MLP neurons of a small language model. Each row is named by its layer, matrix (down: output weights) and neuron, and shows model dimensions 368-431. Each number is 128 + 32 x the weight over its row's rms, rounded and kept within 0 to 255.
After each neuron's rows, "raises" lists the tokens whose logits its output raises most directly, leaving later layers aside.

L8.down722 [186 104 172 169  89  79 185 113  95 138 185 174 122 108 102 167  92 126 103 116  89 145 121  69 146  93 178 114 137  27 110 142 120 171 114 133 143 146 100  59 148 128 145  94 122 133 101 126  92  99 108 164 112 133 135 110 126 138  88 130 141  81 138 129]
raises: "'.", "'", "',", "}$", " door"

L8.down390 [160 130 126 158 125 168 154 133 107 103 159 144 101 181 144 115  71 129 108 172  75 146 119  87  83 120 110 106 123 114 150 158 163 158 127 138 111 119  97 156  95 148 113  55 141 143  64 102 166 111 151 141 132 151 126 113 149  91 157 131 102 145 108 117]
raises: " 2022", " 2024", " 2021", " 2023", "2022"

L8.down769 [112 123 121 151 105 166 122 136  91 125  95 123 142 168 132  89 163 143 106  85 152 140 158 199 121 116 151 146  78  84 131 170  63 133 201  75  63  67 147 164 134 154 105 113 129 154 124 154  91 134  95 153 166 204 136 123 104 132 126  89 119  97 131  80]
raises: "ves", "res", " ac", "se", "ss"

L8.down186 [154 127 141 131 142 157  91 146  74  86  90  89 124 122 127 134  99 131 130 143 134 141 104 104 108 117 113 128 140 125 119 160 120 145 117  75 144 105  77 135 103 159 141  96 156 126 117 164  53 145 178 132 158  57 108 145  83 177 134  97 117  99 123 126]
raises: "ius", "ians", "ian", "io", "ers"

L8.down1154 [139 111 100 115 184 153 144  83  76 144  90 100 161 171 111  67 145 141  58  73  95 121 191 161 115 118 103 170 109  63  77 125 181 140 108 105  87 194  96 166 121 146 175 156 184 139 174 182 175 123 142 126 116 187  62 130 121  86 147 103 176 158 114 138]
raises: "14", "16", "18", "17", "15"

L8.down1944 [104 124  92  63 149 108 230 153  66 135  93 161 156  91 136 162 132 112  79 141 126 158 134 147 157 128 164 173 149 115 197 145 198 165 168 137 139 171 176 127 171 114 169 168  99 177 147 152 150  77 191 171 164 133 110 112 120  98 122 175  67 119 164 120]
raises: " of", " into", " as", ";", "\n"

L8.down364 [ 92  89 135 121 145 155 141 146  83 159 112  90 158  99 193 105 142 107 156 131 121 218 112 156 100 158 132 103 156  84  88 103 131 118 126  98 108 148 129 114 157 140 110 102 145 129 140 170 112 115  97 129 175 133  99 143 137 142  86 126 145  75 151 122]
raises: "24", "22", "14", "55", "15"

L8.down2321 [113  70 120 155 122  98 171  89 118 116 120 123  96 154 138 145 157 154 107 141 101 193 133 157 175 153 171 224 208  66 111  69 113  72 105 169 127 186  93 106 138 187 142 159 171 101 150 135  77 117 135 152  89  87 104 118 180 132 159 153 101 122 123  91]
raises: " behind", " ahead", "hest", "est", " number"

L8.down552 [166 124 168  99 143  83  94 167 122 171  74 106  98 104 154 185 127  90 125 125 123 131  45 120 107 133 170 124 131 120 146 106 143 160 127  77 109  97  84 138 117 139 133 126 175 136  73 111 156 137  75  93  75 144  98 130 111 150  93 193 124  96 209 115]
raises: "'", "ing", "ating", "aching", "',"

L8.down2353 [133 120  54 125 191  84  88  90 134 151 159  70 114  91 135 136  84 141 106 129 131 162 156 117 114 169 157 136  68 116 156 126 143  98 112 118 151  84 134 131 103  75 129  91 148  74 208 160 137  76  95 121  59 100 116 149  83 166 128  99 141  57  76 129]
raises: "isa", "ats", "an", "is", "aid"

L8.down3043 [147 133  96 152 124 209 159 183 107 125 123  93  99 111  59  65  97 129  86  86 182 110 181  82 108 137  85 130 139 120 129  99 146 184  83  98 136 167 134 134 137 161 139  34 132 124 146 196  68 143  65 132 120 155 146 157 135 201 174 137 139  89 163 166]
raises: " party", " cab", " Party", " seat", " seats"

L8.down2287 [108 188 115 111  49  97  83 149 134 160 127 111 130 129  91 118 126 159 119 135 144  83 110 110  72 116 128 130 146 163 111 141 147 123 208 181 162  77 125 136 134  83 125 144 143 117 133 121 191 143 101 159 116 158 105 114 126  94 129 196 119 116 148 164]
raises: "gr", "born", "lo", "er", "br"

L8.down1500 [132 127 121  97 125  77 212 100 139  83 138 136 101 141  38 114 181 169 150 124 184 140  54 108 149 178  93  79 143  87 124 138 104 129 103 132 117 112 138  48 111 103 135  65 141 163 121 113 105 111 155  58  82 140  72 151 105 137 192 143 104 141  69  83]
raises: " 1990", " March", " August", " January", " 2001"

L8.down986 [152 132 172 137 144 162 135 144 157  85  40 111 145 155  99  91 145 117 135  95 154 147 137  95  83 181 126 138 130 154 147 139  97 168  57  80 111 137 129 129 107 100 130 135 177 165 150  71 112 146 134 122 135 115 112 137 109 107 134 120 122  50 107 194]
raises: "78", "196", "15", "45", "14"

L8.down1402 [173 106 145  93 147 156 134 129  87 103 145 140 127 184  44 125 142 131 138 129 129 147 133 155 128 135 106 128 135 107  94 167 132  77 107 118  97  67 172  81 127 162 106 158 170 143 105 125 102 132 118  98 137 164  95 144  77  46 134 165 138 117 205 125]
raises: "'s", "’", "'", " owner", " executive"

L8.down2816 [155 157 120 134 153  98 132 130  95 132 138 136  69 120  86 145 152 106  85 135 123 152 182 112 137 112  93 112 121 136 131 130 130 159 189 102 155 188 120 147  62 139  79 125 126 105 145 135 131  99 113 130  85 154  43  54 155 110 137 177 136 127 130  92]
raises: "les", "ic", "le", "s", "es"

L8.down2168 [139 150  76  97 102 101 124  43 147 129 107 125 106 153 123 139 174 143 121 114 125 155  94  77 114  92  88 111 131  80 102 109 162  84 201 156 131 101  75 113 180 140 120  71 169  58 155  96 138 128  60 130 126 170 125 154 156 122 157 141 150 129  88 119]
raises: " game", " match", " Games", " Championships", " Tournament"

L8.down1623 [ 69 151  98 114  79 141 149  96 146 128  78 132 103 124 103 113 121 116  73 137 126 115 130 115 182 172 164 141 118  91 216 125 133  82  41 107  98 160 124  81 197 109 166 123 158 148 101 104  85 154 119 101 147  74  98 117 143 139 160 110 137 136 106  72]
raises: " line", " connection", " Route", "ourney", " lines"

L8.down3066 [133 135 155  36 150 120 193  98  76 127 147 116 144  85 174 157 128  95 140  99  87  86 122 148 149 126 111  67 150 164  99 136 167  67 107 172 181 122 112 110 159 115 151 100 158  99 144  65 169 103 114 125 167 135 111 128 151 108 211 121 122 110 171 132]
raises: " leave", " to", " move", " bring", " reach"